From a checkpoint of a small transformer trained on Wikipedia.
Architecture: RMSNorm before each block, rotary positions, no biases in attention or MLP, untied embeddings.
MLP neurons of a small language model. Each row is named by its layer, matrix (gate and up: input weights) and neuron, and shows model dimensions 32-287. Each number is 128 + 24 x the weight over its row's rms, rounded and kept within 0 to 255. Numbers have three digits each. A neuron's up and down rows have the sign that makes its largest values positive.
Before each neuron's rows, "fires on" lists the tokens most often at its 100 highest values on Wikipedia text that the model never trained on.

fires on: ".", ":", " |", " from", " until", "|"
L10.gate907:120117123125154131136119153164111091128075110100146175171108146119121137134087152116112149105139145104127128125146150154107102133109108091150111127161164147113123155110122117113090122145094097154153159110131138033141133120113143153103138109085133100128142141127150148167113185144161126107113123121109108120150150110187159135160155112100103122099078109128147108153124101125118152127125127145093105109146118104096139152108097139112117087156135143113141132137144113162148098153148168131130105121147107099169086099116112152108095181120112171143091058116095171200128153165143162129103133128101167108123129157147191110109102091111153123122122108133147128119124099162111087142162146131090124112123134120132115149107145095155113120147176105121142141125149146191146130121111100
L10.up907:121157134112134163189144113153128149107136109143138138141118145104103116171123149107161088140124107117129136173122125155165110123122191079169129131139189125151140150145126102115149128141139152120136125103170105138146131140143154112147115132098121118156142178082154095145107156124189107111115085090131124139119163069103174152120083116085184124124082146155115149115094099157115167151126062169156117107141122190141131116149131125093130108126100115096120142171138117162100181135131104138119164100155171119161111129111101142163137129125148155120144100112126132160147153111135119103097106167179091164124125104109141101181148113109156139122147148092093119120095111155141141128166140112115140125154111133115113130133170128139084152150145082107138119147131132130127149117133140

fires on: "\n", " |", "|", "\n ", ",", " Record"
L7.gate286:128188130131174060133087083078108187107104129133101138136127118121139136154113095143135096139120188165113157129084110132124101144089137110164127167122135133104126144138136123126132139150150136130139119111080142136128154130113157124144143107098144113163166147110126122101099138140138117102135161128140121100108152148125105173087146158120156102094142124143132141119140137130114149165126117151158127120122155121128113111175147130156119120106095087187153167090111157139113138125057140123139104141099175201111105117151115114104178143140096151122091138162068122134137141075117191137116160159115158153109136096157152111103149093111121110130149140134122118110121135143139146100126110145141099122153131119139106164126127117106077113136111127141163146122139141131137143126141160
L7.up286:124152107114175120090129129080108115142183088118129120137148120135139131131122086143140149151117120114118119125147160106139128100136145150144095108122109118136139122092154139132119112096143145129156102124115136135106148132146090108146064077142133102160126075116088139141143103095166134082113139110130105109104156150100133137124137135105101174137089109171079153117132106131083099154127113114155151160138135142170097154096137150150118122114118098160132109087115168105135144139054135111129159132098128147142137104126160131147121109136149122102199117116140135147136141108112170050131142132145090133138146117124088140155121136149152126143129148152146148118117110142156148103123161126149130141118163134109151102132088134123179149175129108131156151159155160139129099106173163

fires on: " met", " (", "\n", ",", " M", "^"
L14.gate143:159121121125133141085110137198099147123104147122172126141125094114143169158143177121121124137119142101137114149140110116126104114137121129104116136054121100138133192135166147109143119122150128126103119163087174143181104145158153108118147141118125143128112088148141111139102145107123120143105124120165134121134119094092175136118144121150156139157085117150144138095131103133089114149099155129128127109132108146100125116156137132136139127121130187115151115097150143133128140150137111131117182124130136127154124136130093158158109114130091102106163170145149130097149157165106184148085085133148124121130157106099129126106160100110161149139197164098069145093133111126113133120125107178103149126149125152145118093131100139103153163124129128173140125112128135079114090124121130
L14.up143:180127102157166091157091139100145148120117153148160124140125158101145092123138156135140154118134152154161098143104129087102125153097144060149146136141111115144142135112182197137110124131125118097153113122055147120148111100106138135116135133144104090115150092145158096129104119132126150104150105136145117167130128171121107112091151087090148180119140121120147106129105136091124132106102111132156134112114120169129112134142127094136102176092135127093123146112134134127102190136147133185115150091127148105115147118171128134145145122175085072121096161110104140088085145149117113142147095141088124122143125116140183133124155095135189146171127108139092121141098117137085165106186118157125134158105110121134138128114135142128094126141121117133143156141137114128129136082138139

fires on: "\n\n", "\n", " (", " \"", "."
L7.gate468:098102151166116110130123123106162138144166124108106146152120160144087081132111124114151150121122122127162125138111119097117116115119106101109172172132158127142129117107142161165126075137100107124149105141122131134098101123121134124113177185163124130125087100129110126135152157122118158097153130139171119135183126129099129065148110146189165186131074105137106139129121153135156090092156126121151102192162111154115097183130134132154129132094117082119113147140104137093110132103105155128139108168120100147121138083124106127107143158112147092133156095129109101101150134144117116120153162147129129153149159066112135157118121139141136148142120170116112120137140148141110136089091145134119197129137070093114174130126113142139106147145111101117154098123140065122100101090139145
L7.up468:153128155102119150124142111140111179133109125088130146120124190106108129153128182154141129131152096112147148133122087110130104073129139160113115083150088144110111135149150082114136127097112119118124118134165125107101119148142136094171130097152122102110113119098136118134145153145115121114075143129128130116130098141134091136094133141107167087096151136112126147103104125134166161144140140100142150131094090122118143102108151158100125080131110142118130184146149111097108153121099106105113125107088115135166115123147093123148168114071121153106120143146166128165135131123104143128152088119144161161141102135143123133110134103110111125133138071134086088136089099108119156137143129137152145167114109165166118160128098092133161189148104135113128158130137145110097121128119128

fires on: " the", " of", " as", " a", " her"
L7.gate341:164138111152140131095086091185166165106153155117144149130115087119121115129146131116140142140115154134109101145164167132120104100142126179141107125140119089157091158096150139157120103121108066151152134114145118160119125107102146132127177067127137134109109125143135088164120101097099120144140120198108161117119142125109130122154140127173153153137151113124127135124139077142142139134172120114123131083139130123135099161136131110115127120115175180074119146137099103181172113110131104145104120146134138128117113116089117119080118103116079127145100120115110100098136142096113152087109103149142136151106095136089117161113172129104131114155147156106124170109120125125094105078132151116157186179134121151092146093144099098148158112067124163121101165105081155109128105117107125
L7.up341:125191128144090116109106127153131127145129136105151097111122145136173112138155129183134125123080116101115097133096123140089145139096092123181150118142139112124110075100107141141124149100094071140159123150100184146118119110170111122137117092144131092165114093183104147146184146126121108136132191166170121105107128092087092130136124164107165138140133100122132133146135118112118070124154115169167145102103114101101131137105114109175117141129118143117119117152086103154139130101135109122135101109130118126114134122146092084072067099093128149114139124164070093136133145136119147155118133129133167103160082160126171169137107091143138088129126131106144128148148109147105099142129134135193100146149143149153105124128126163127130120152131093111132154159144140095077088120141127

fires on: "-"
L10.gate505:125099146161089124148163143144121184097154138098107155160151155137105109137117108145130120114149087127124156124071107162099040133146170112103102152116144123140136151109135087143157095139098148162103110119150134085135131113115122145099144126162125154138166102149140118134126154127121118162100080139122142129101120139122116172099107128121113145151126113117136104123135147144138069066153116162112148154120127104107138097116096161104130139138147146129138115134121135066103103133124146140129158101141124127110144113126122099143100079128109103107152109125141150131133156136136087120155176124145091146144098136125134167124119105133119139154171095165166142124135077139140113120132141112106107175133159142144139113134125102132105152167132120119125116158110118109111123095127128
L10.up505:132146145124140096106113086093119144142173118140130132109132106181113098115180154129168118139135100153120148151126106129143148139141126109123112138108141134127166132135111117162129126143145147091121148146081181167141110086123113137137145093108133118121077112138115127142132166091110114154141144099134096150115081160129138135160137111106161106130164109150146153088098148167076124094124122135097146128140122143100113106108094114104109154174147141130137114133134124097127142128118155140117115131125126126108134174102113114089082073108121157152109095143101118138124136106150114116153161115138110107089122146097098171121094179106185120137138154167147135079148134148116123140159090113115132139178159126109151118167127132133106155126078128142101122146148115099162117120121125

fires on: " |", "|", " int", " Cr", "ot"
L3.gate899:158118160136167127114168116146120125101110154159182128148181119127105170134188166120118135122111086172132118131104113115101119143140105067117126128133131152177140133063141074116132063088109072096162107108096073107120154130111127122122108123093126135118132135086161181134141165152152145076120129089148106148150125118123131165135132118088112110106143104132114132133134124128178107136144094109166100137143135113119122183112137107132133119132086121135107110129169157134140125143146164171136093101108170118145173100110137119133111129110126092143105163101121116149120098112106114124160082116106171122087117123133206130134166181087135123095083133132115165151110089145111123124159147133135112129182102114144124149116154108121085192123180122117144123127109125126129166099133131
L3.up899:153085132160153138093107139173119122136094115162151102096113130127123133139156103094120117120131114155092151156078128142111133124125100153125156115147143150110122128124159121135125143100122076120136117169131121162126144150134102132154100134097157134116139152120154114123164159124173077149128142126116131124151111105119156168139125112093100121107156120163172148120141087178185114131137126152096124162153101143121126146144152134134145108114053132159129063130171137158156142120142139163133148119133095122159158095130116148155035111152139103134127147147137123137126110104154130123163129119168139127159104085091139159138120125107157123125117090129125122120153134107091161133122111131126129115138093118085079142132130098129087183145157135152127123100118161180128158140137118

fires on: "-", " of", " Grand", " he", " great", " grand"
L4.gate1041:131121143141120106104156052099090116129116148110130120097147121108134114153160136159142092120122104149134159162174066121137128107144126160117111124142132150155114126150095155120092131114130122141121139111165139124173137152151073147129126126116135167111121145099137123107159110180187151178126148172105132119100138085104108109107112120081099123127167097129132134113060130102140134116193152125098136119160124076130109140104133118090104126135154111122130121122136142147122148112102153149103096148150131133140148142124093104106078078123111161158123105107121129119125161141139112107123153143154104127148112101102119085139091123153150149121119108153118119149128107132116164122109063146158150146151092118123198115138131141109127148143144167168138139172135162110140132114136101
L4.up1041:108121113122140134147149146088144152100118135131156125103135120098097120136147108152132123120120101104103090084131126089139109140143101143162104084136142117154120114106085125114119140134164113184100170138142090121146148109136111131147102116141112169147089127127120074122186151160114160136119160144145141187119124133173128090152148125111106131083108131100111118093135133173165140131146181148124163128111137081105138185127104111131145105106133146094101090134116139140158111152153129149162085109115157152119103088115126088093112115115114112130131159167125174131119115133088165101115149090108087110112106097097120124183118099127133122110136096142178153148135075103132153098146115139191098151114123123109133115142122127150113185160103137105119158115162131131121125142107128

fires on: " was", " were", ",", " being"
L12.gate773:151127057134107112165150147145118110119150161095194105111104111092118124156151116093117113129133123100082161129102099092126113096124080093146098122138126137157130102146129098148090132180105130135098082129156146111137090116127144123114102122121103115169129163117155121144138155118128142138102139149126146133122163118102108130133150161097089129079106129113121107125140098138118101132131115147109137137106136098173124118100129145161122150134148151135134101125128147125081088111158131150163137099112102134112077157062112116125127131097122128137150075139187130123125118125129133161147127094141091127147132115140156132108113158160129116088084163138154136129111145110104144106143058133095145130076120079160185135102127096129147122120085152153103158162160143104103153100093133
L12.up773:125151130097142126144155098112154115115156148103152127131172116128130110108143134076093094089099110128113126160112145145099112081129127145143114122106124126121118120114167134130136148134097125115126099138128135098134130141198156121126118111126146121189177136123104085109091146155097157146136101111123103120126104159138136096108125158180102086108139093109164169101158162140140093152128136132129139126089156162056116196132123136159176121137145175152153139147177069122116169149113112124177170129131135132128117143099148119098097153160109112122106104130138161132132127127128079140102184110130114128139115108133166114090117104145163128103102120173149136143066171129122155135131116110098126121115132135155159133154124129138131148095133118156123121177114160083154145128158101

fires on: "\n", "\n\n", " to", " on"
L4.gate460:149125144127105097111131142149139116141129131128134167146109149121122086099121109135119113118160131144127159125123108131129097098088127121083120134136082109132144115142102127135137164148126110144150116104089098142102094107130112191138145147118104167145069123103115157143172135147116121145086095144123115087156139143080122124160095117149146112180129139100132106151201126129106157101118087124132146153106089125204106155145137168133087142136145106100114150126118147165151150117131104136136105157135086126138137154113148106158126120169166116146155101129145156115143140130159128150129181128138154178129119129103120123141119044123147096158132132140107126115146121139085119115147113072147130114158101155117126186117150112132108139148181082115132111145140151103187138083106094
L4.up460:121142104162101116110113165126131121173109144118135133106072136123114105121109182162120143122133151156096157078103106148134095122115153120106129138086110121122123153163141114137158113119152160118144115143135135155118135165139097104130133148134128121108116113102172086162117124163118100110139108113164115094127129126196076110133092133144170152130134139143088117092113119116143080154114131155146162084155135099108162130097140160140142089088127172128063181126116135112120151117113164150135131133105105125080126133141158126126120120105130131138132118104117215145162135146122106143159119099140091152163142099094118119103144133129092146112122116113133132102119151128137146122152126100100150153157121105115119133110120105117131134130080092111082131170081118115113159108123097

fires on: "-", " 16", "'"
L14.gate876:109102145149105136133116070139094145140119163111142140145130186146132182125135163139103118121101132149143147147079099115132137069143165161123124111146109142158161174135108142135088123132123123175166160103122173116163110122093094151150102124138137130100178137098145148107120117107115125128140141144162171063121147110121137128132110149103148094115147121121116124091080131129113131146131166130133119125082149173105139062119158097148157121129119126087133099122126143146154154124153100160116129105110128141129181139103122133135101126133098133184163142144160157113122202173120134108100144126160143087129128124141161139118126141125087103165135124109165136116150111132137107134117129148149153145118157112135112112152163123134158116114152127152153107113127126119136104143125153
L14.up876:110131163071147116135211115128115145170157170164109144116129115111160110095161145160130170068161105121149125105116163105105141105136127147145128101104130164097097124163119150144144143173116094114127180132092156124170147109106133148136143104153110132098102126164107108160134119149136143092110113140137102134178099156148128172135130123105131132088141043147111104128151139118093134129109119122124131105092180104144125124076191123119127149108142148080139111145130124099093186142126150170153102144148107147083132104134164118097101074149157136157127169122152119092105112144157131136121155115133114120118127119134116146120111165116123125077090071113118092089133144123122114137125132146182112145089115155109141111159126116132148170127152131123105063141121124133159123115177119

fires on: "S", "si", "N", " th", "D"
L12.gate565:132140138159162153150075125064151182122097126128122089116117150153143109120164105101151179136137118146131100152075102121108090125180148130143124141125086120089154140156137142107153133126155114113121176111080132129112058137107153159138141123134101134136131142130115153116114113130129106121109097126156137103119128113137132144111197163118128153140095167160143129130134143121155141139175101113100165096121140122105105083136118135099110171147132142150113149109094134099106124115113146136124062142099126089142148119162119140120130156119143165105122119134108147123175130136126122152116122158124127138091112159089150128132144144118087121156134153137132112126084129173134152120135106131120115123136180114101140145143159096125127097178093179168147141157179140109133101109097109
L12.up565:097086107120137129150137146132117127153142086159133115143094140105169146149089167114110181133121112100131112117171125126095111122119129149108146117165112134135131160105160160111111089112140096151187182142144143117148136128115099138145131125135100121147126125126119163135115135062128152134110110154106106113104101125098135135100108132134131127137166140114102115160087155117118047128110117112135163129108105125103121101106098137133085159135123139134097115135133161178096147087135106135144104122138139107111130129113120105073141143119141097090170188153124114107106111142133125195159129094204121131113110126113128133103144098153137116156141127136144140165086119131106141105112131151169092096126172105109140143158124143116137144123122166150098105158147145078136142139159104

fires on: "–", "-"
L12.gate51:084147163081104128116049124163081157101114147140073159132152151112166139145128166128133111144168130130110126139108101144091144149115092137125074138147108129132122114115093095114139124123117115118103132077076105147153116122156137158119163117130196106090141112112069143174096123146157138123077107137111103107108108118152124166139119106147102129149114115111107093156131101134085144099098132115170144146143175134133116079110153157178100088159122119113170147108110119132130120156132150125121120104131111136123130153129112115127085152134093132143080114138124090131140115167089117143162118100141128093093150112107109141088138147145099136153123152125143131125114116164115132111130181134087121160155165135176109148096105138149147073132151126130163118128132105061133099098152133
L12.up51:100184115121118137150113070153124125176145085117111143128092116106130165126164130140154075095103153110132164130127109059143114101162115105165126130130116156107122071144114115151114129133115135119075127142126104136097138170110124123126131138173109120086128147136114133145146110141136165122118087121114154133169141124118162132148103174148150160159124131137123131134136092095097159097095131129104133132116134154111137120102182140149175134080064167094132120155118148097165092111142155119119097101132152173131143115114140166106073092129136141150097123163105100128080145122097150116078124076150078144115056151129125134133152113121139154101081189100091104099130133134173130112116126162147150113120086165148131128137124123130098155106111105114140136113106158143143153116121090

fires on: " be", "\n", " Is", "\n   ", " to", "nd"
L4.gate183:118146141071185129105128144122121135158158158134111189113107095131160094127066158165127140160170131103098125130140135089134137116131113128131105142145102165106126147127086137134128094081115135148144112121125092141145119124199106110122149148094142141154093111138158131139111123135102118114083117148133130127124111138127144111164157109152105148065158098116108162144145059141114093134171086141172121110117156120093124143118089170147119083143092128143123137152155110132149139145149039139171147139132115144113126106133105111136144107141125144129097119124136134117094110121143158115145115093116121104104146067134142130126112147126158113132074174092107099118123067119162111146139093080106065137174111077124116135109170141150112137141134150081152119124131113122119078117131109
L4.up183:073129156142121125141126126142127143152123134107122117100117114115101161139067131145135135146117130135159103110127124119164144110095124093125103107103115140125122106092083165104129104072101185130081110087164162130170091129131085120152146140079121119160149118147140104127154081149103146126131097159093144129130113104148144107114164125134102132164152143150131132127098095160113140163151108123149131118160156128159135159138091140129150080119115149126111116128152077144091151105137132144139136189074164110108169125115125154117182105117163116141146085119112156144151115186102128116128123127150071127185128150137135107141118148168153112105097161147103138081145102095137144149125133116109099126132084109145103126095122136123131114136091140118088122163144144100095126119078135

fires on: " the", " by", " of", " with", ","
L7.gate923:116121137132112095128118140156129114146098126112110123152099152186173123093148132131124111125148119103102140137137139092106109124130106109146154089127102132135119122152125153151102114118165197191147105108142136170142137109118107151119112176121115123099162158159155108107144125100095157137153143110108100140075104109175139110124128091121114104144141143195155153129166115144143133130117125122110115137141100131116123111101119148108140120093114119114141142112131141129150151144120103125170114125146156087177185092120120161143140121105145107137134153113167131174111160106091176172146178139111104143117146135168155096115126117140130089112120128211119162156077145148140137139105170116142119124141126127128138101123135111133116113137114126161142115122167151144136110110168118
L7.up923:135091074122122118105140105103127119128107088126143174173162135160097139130170124120128184116153133142108103131096136149121094126137116186103134136100149115180148126103125130123137102109115069140119174111135128118114089127165136131115105156114148123136128200126143119119119146160128128170091100111176121107127123128142111123134149094142084158116156105135112122062184104126073143130134122089132092108131178131141159110121152114122122107137159109085145114151107138120114163131099147155122168107137121170140120131101164135111127171136132143086174089150119157109115142142102124127096135120123104150152132138159184108125104122116118138124117132143136150128155186154129107102153147153098131099098096135156139092170077153137125127118133131130103135184122108119100121125093094

fires on: " s", " Se", "th", "N", " Th", " th"
L10.gate56:134159144118148152156121140126155147109156142141138150137128120078134180133090173162113192130123111143097133144152110111091128145142161151107123143115125160102154109115131120122113118138143141115148129118130150125145120149151164117123141119167132136096140157165091127090149100117130176129135105118132142103150151141104137086106149089110151118100139128140108107163119125096139118106116134141135098121095147115137151118112120091129119135111132173131104119152057120122135134135127091126131112120081132152163199144146162135153165191167152129147148148121153131161113140144197149091099108161112104149109096117118091100134137127118101132164115165110102093101133125130094146141119126110121136109108118130092150109157137139115121114146117175150163120145130136089075107126064090
L10.up56:144131148146160163167146129132125126155101132112090166115156083121151125120136149164152151099106116097093137154122112141102095152125117101120144113148101115106129122104122134143117109144128117108144115155145129127109134144115146149079094117098098106086103147110107181118105112158163133097122081125112108134192121138149143102099184174117095131108169141149124160123107140143123083153121100111147130162149117155130155174126103158132143086100160143173100146127138090117087154134131126113138104133151102114120151132124112109132118114186153118087150141128162109134112131123139094104119119106167101090165072112145137147080117143171142119158122116147135156188141125134149131100169123084149163128123110144134107115136151184123176092142121123123134094105135143126125165162097138

fires on: ",", "."
L14.gate482:183102119123162170145128083124156115140151148134096150111142174119115120152135152105103112134129124148104139133142147141133100131121145148135106111122185147154127083147159118101102087130087137091114129108154146129142159124126121136144129114119119112146129121112142122106115110138149119151097111131152137151138129166130086107104185152136131120103084123145125112144136147110129113129162100108095135102105158157149131095085118146093132106109127132134100150124145098162077120115136133105098154092163108094150159137106135101149165111143127137082180137128097138130115120121108128152162158105092111184114140125132115122116143118137142103125157130102149163107140102116128128123117152150114091127145156119083175151085142110137159091124097136147164096094092155196167163132140130
L14.up482:142126154084122135103177096113190110132127173113147129151141115136114173147086109164112117170094153071124149113177137126152134152144176127103121132117134089097125132100152157124164099103132181102088121091130124125089124123101115097136148110150126108109128122105127189137121117153109114131143111125130120144106131145127122140130147132156181076145092166121124117137114136123091167173116139141097138082127101111157110126147152133139092136125145085086107091138110109102127137146118111142168143091135163160126156153082121153163131117173147150160126123138140135086139166133151093124106146064148110155131148126141087158127115101108109118135118156117129188117138094136110131125102127130114113072119114135114123087150168085111113103145136132141119117136101155135147140128116113

fires on: "-", "′", "°", "."
L14.gate186:146080138108119172103137156091138128100145118114104140134121118121118135112123116113155186128145092117117125058145126121103136125085113098140159133141156125134111140098081117119080144120106138133118085137113176147106112141087108132106129141099141160133112167120124143090151130078138116115122085157142115138154183111127125093125095167167164154138109110109142079103151121126143126113127146139104107114129128109152107165105113130139061134134144159107118106142157143161119134125143096128124168134104101061139133132093162125125149146140113130113181157111166123117123094115169100124115111091077145097144081158123121125131126120171135128119105160106101126133105094115150133110129119187077107126150125108151151128118106155120140135119132136096157169117118140137106138141130157
L14.up186:133153121146088126138111136151144145154142125108107156134166146103128164122159043125134099107153115124162146095163115126108155098099135121153133097132085125122134150063152140148108109164147138165130120189178116114118147131157105092102153079124136103127156157128094125135132133130141129137122150162106147117110131089156160138119116143136115115119109121117110139117114157122143155128156145100131124101102101114086112119137101101099145118130101104155144105131133123136140106104106111083127106148130113110158099138086129144180135087152147110165134160124125129116131095146150151109120113116111174099086110125149151124122133099138132163099155134150130100130106164119144138068137164094098165099114103094175110151113168089122126178102140092141132115164111134155122135108107098

fires on: " and", " also", " a", " an", " was", "-"
L3.gate243:092135137148128079101113117133109109157178182127175125127143126140096120171139126119119172135132126126133112107098161112127111119160105110128144139094149132170118144134138106131129120137131154151108094122148122118106133147148111142129100127110118187145131134161098158137114103126157139119110138155147141160145122116161118156137126113171112157127099117108138123145090156158132152152145135112134125127109139147094134116106139115126112101132128093130123122116138156107143134144105098124102147135119119115140140091140139164100112135101120164127124158131115100155098147121118105115146108139122176135155108118170104125166130160083123125130145128148171132105122134138094114080138148153127123101111114143117152140144148149102156118177145164132145116146136076148146101141114121
L3.up243:125103127103159093158125128157121153182119174123116087123133147143133150129199089113114104092163124159163171081080113108075121152149118141110138100119115132120117149135124101150115159118153143091179145113164124140137158133118128129125140100118155089106138105109160077138181100099125115158146094111100103115139111126197102133124135112117080157110123111143143125120120182132131156128154172108132143080124147085130158128128174149121117093135155120110113181137130123126126150136138142114132102164152096119138122099128138123159141098145101141121111125096104140133145145106159147134105084135144133134113148092109124170119117180082124100148127102099131100145161128124154097109137150139124115155110132115130109134117112128109153147162142136094118088154144128102142138129127103

fires on: ",", ".", "-"
L14.gate908:155140116136135171113155083186120126126128158107122128117150126127162154122116099101160141150098050169128084097141131123131102087073112139111107112152079109148163140130123134147096138206141153171086125160162174121125100107191146102132146111142125126133119107174134114106161120132136147114128113122145116117094156144077137116117145118153153087141126122158161130119174150143105099073113118141125157087089132127135105145133141108139127159115131172091116115142097141128111159127101130067143135118113131108140112177166135153146121128130114102099098126110135161110165151110143099138128117147135148158141111104084175119123120121149142156120105127129156159105126106080125127094088090126110113155145117142101134132125128120106122121117121139116101145138117137087088151112135122
L14.up908:149133123137140103128124149103138173102083120144145135146169161149142115121111131156153133106134116131125063123136161103101125145122132149106141115142118064127148154123122124094106142180107118134109089154182166098133161115112143117114138114139089118129142141102127118088151159175108158144130101099125124142140158138166113115099153138172124124175099117138114153152104149139140121114124131139145142100107166119101151094142134108112112142125138118132184166155075129119073157108102107112091147141133102130115086117139122163152149056144090119131132159130110156134100121156156138103147138130097096166130122154083163085078105130116130118150104140111071160103093182098125117102097094153098109109166121097108137101132116104116121131118107133133148114121103138096130125132129121

fires on: " and", " |", " of", " (", ","
L4.gate670:126098157121142119106112112114097061143178103118132161151094135150137149160166134103161140168144120134139140180124140158151125128134079120127142134121106095141089151138156155132173109134085147125127113160093166156138139142111116140132103093126132134149089194095124124123111163116114124106208067115149083155125104107135110153121111135128107110147125171115134120122209137111088116117153116138138136142117164151118086125132153121158104156137129148161119142181157128107109142123147104168109124126128080117133133125120136135090183103138110156112121102162141098144137105109129127111080135136115099117171098124111181115188147134124136093150113140164140124098145118108133097145148149148125111109133114112112100142123124104109100140114164134134181147116145114129140132108124142
L4.up670:131134125123098122133175127101105130163113108132096162103176132140116119156154174135098111150161130131127097161128126156088144132115137134132114108156086069112094118093114151138150082127128169117106151121122166167118133141142122151137142092158167111120127103109117127106139110195133118090179157112156105064139097134114122136119112121123134128135181152107140133123148137117105110103158088130187112116103088134099120136129148117162121106129103139156106161144142156165133132139110156159173157126090128141139178108125126162110099136130143117114120134155090127090111140130123116124130106176103174116133071128106140136093185115146125138139091101134101104125157113131114151145066102102082103146115148141140060110104135140083151110151120125167105103121139114147168173106107136

fires on: " of", "-", " and", ",", " |"
L10.gate1037:142080156138142132143158161168153158139115126160129150106140150158131107075139114099093110098145151143104129140136093118126153136116135157150127140139089097142098129118125170132122126177096152124146104106168108126118136156188081118119137130086113119115166154152138160156174149118064148140100136116126156131137098135133121083127144113146100122174101149102126111130077110166127124147103134129088107138121136121119170119112124127144139173124109154108114115102083101165125161127146132100120099088175125094124132137164119104092126161121137135124112115126146136138154167113114110116150177117066115119094140149113107088100126133089137119130148126142128145150100113150135141133147123140123159121172116110122130108126161120122124156077103146086132096126143125145174153133198109
L10.up1037:122091131129149130102130132089123106153128086128179126163129130116121095113172138082104153109075144129132131083163168128099115115127160120133185139188085107164105162156146139126154133144140134137116095124108160146113134097141122195111167121131097090133136147118137087107145131139090117125103096123132112138125130118120174105106118168129098157158111127103142131083146105087118095123154163116153138124115150101138128103147070086135121113102190135104070147149162137143164130106092133102145096108142117100095115090100113106125141119132120188124138136109176165126155143137170131108110149151160118144146113103143119143120117130134125140116121158161102145128095097117139099177101101128115126149096084127162143148151121082117147118131143153159126120117161105143094135086155133

fires on: " and", " of", " in", " for", ":", " on"
L4.gate620:136083129160162120114146135146103088139129105136131122134119122130149085121093119126142144115121091114129102130107102102135123128112123177164147114126148102152089113114120132142126077111132149127122136173125151110127125140121110117147193097137161152131109133118160108124131116162127137100149106118131110089158121130124126134153090120154122168165088111164127118115161154132157138177131144118132138108120116095158088105139121130121113118114154117156136143143122133176107128122071128121144149100141084091163091104083119119143102171102121151091109105139155190138100130127110144132131161162135080158141158105111097144117104111105098106121149116148160103161130139087149127099086134136153128082133151109079122108141143125141142138130091165129156103162100108106157121145138147
L4.up620:128096155120119144110125124158138118129143100107139095133118118114153147149127153068135134145148117142155149139134079133140155150125118164095101123156158119141137136081130118129122109128116156111114122125084165129107139097105139127109124118131123075126114131121110135117126129161114109068118107151162082078098111141114085141135132100140117113172144182161118129106140124118116170112159091137194102099122137125122114138167118169116134103144119117148083147130112103089081088141128123104119153110166134132226120076149111156150134157135131123089124095126154115111134130138113120122113099142153113129140135115104083114091196124098064140107089117128158092142085117134116136138133115134114123077134177101106143155135131124147160120145115132144126120087140144117148106143133149

fires on: ",", ".", " Election", " ("
L14.gate1013:127172119145146138143134138152142136100101162149084113109160112107134098096159141123087161139119147111089136120163093133132128112129141166122113156129127131171142098159129120112127151136095158139108118155112129124134114151144137148154116103108112134154171114161108156107105144115138120132123108132123157150106081121150111131107148129162165130125096148125126159146051156093138126161184112116130123136085156095080159118108148120106151156160133097152133167119133173122087127128110105132111163144180134139080119104127128133171129113130167156125155164107086054122128127149111123114137098111174150092130119142139134098122087129101141154132138079114087109118151093146160150114107108125110124126131149111109141154126177112121094118137121150150112095119130158122141101112116161
L14.up1013:136172094159148163152153118145122128104133132112127087124115128141127149118089104125144131113089136123163127149172102126155094143139167124125105143134153122109116134106146127118130075118127150072185108097080126128162174118100146159152151079143150116126143129097139103117114135166114105111142105125134128133096112152154119116116145158172150115108122113128115089123140117120134129131144147101111153092113137102128121107115113186142101180134171132132132121150145123118104107159183110125129196130173141156131111147092136144165169139123138158145097110076109090078121135134148060081136124132103124149130071127118120096078139139149162141135125099144112153126132127171113153143134115111130124095083128130128091143165137077131104136117121124116125117163139160166117137140101137

fires on: "  ", " |", "|"
L7.gate610:131153158149178102132130096108143104182135108141110100098121112135117139132092119155128139091163141119119137147107152099096138164109133151145170106090093131127119105116131111127086122146118112144114152111103120107149138131096116173128113150164137104159125119108134123132122107143124097161173144122118145129127114169117153139144112137145160104148098158131090145098146097152120087155083148100159153116073080129140144152162150123138163147148125106146130140144077115124122160168140137131139073159158127142132155173143134089094113107160138163114127126164107109095096080122151096128112078142134135148139113132176182167122174136122168108169138111114155146090110134093156145089154131093132153120114059067110150120122148138124132135174135108155087137141110154144169093119133154
L7.up610:145129181115114136150177139099082137156118112104118101139170097150146120136146138143110096179147144153120135101133127166147095109098144141134094110100112136133095104116135100162148118117135108140147134126132112116127120170155131105101111134088121131129129143132129169146083145103134197106149088111131115120102170124089125179131148122121145071119121145130119100134160121123099143136154159105152132138130131110147101122146146104121102088110105104130147106131156160164142110117107114131124104134124103137138118146173097105117128120123134095164122109134119075143105101108157115047142143111135105145123124114158093179165117120137095121153157145167158141120115134112103111143152144168143098168152138113115140104153146138137108117138168121132090132161133138166128143119099187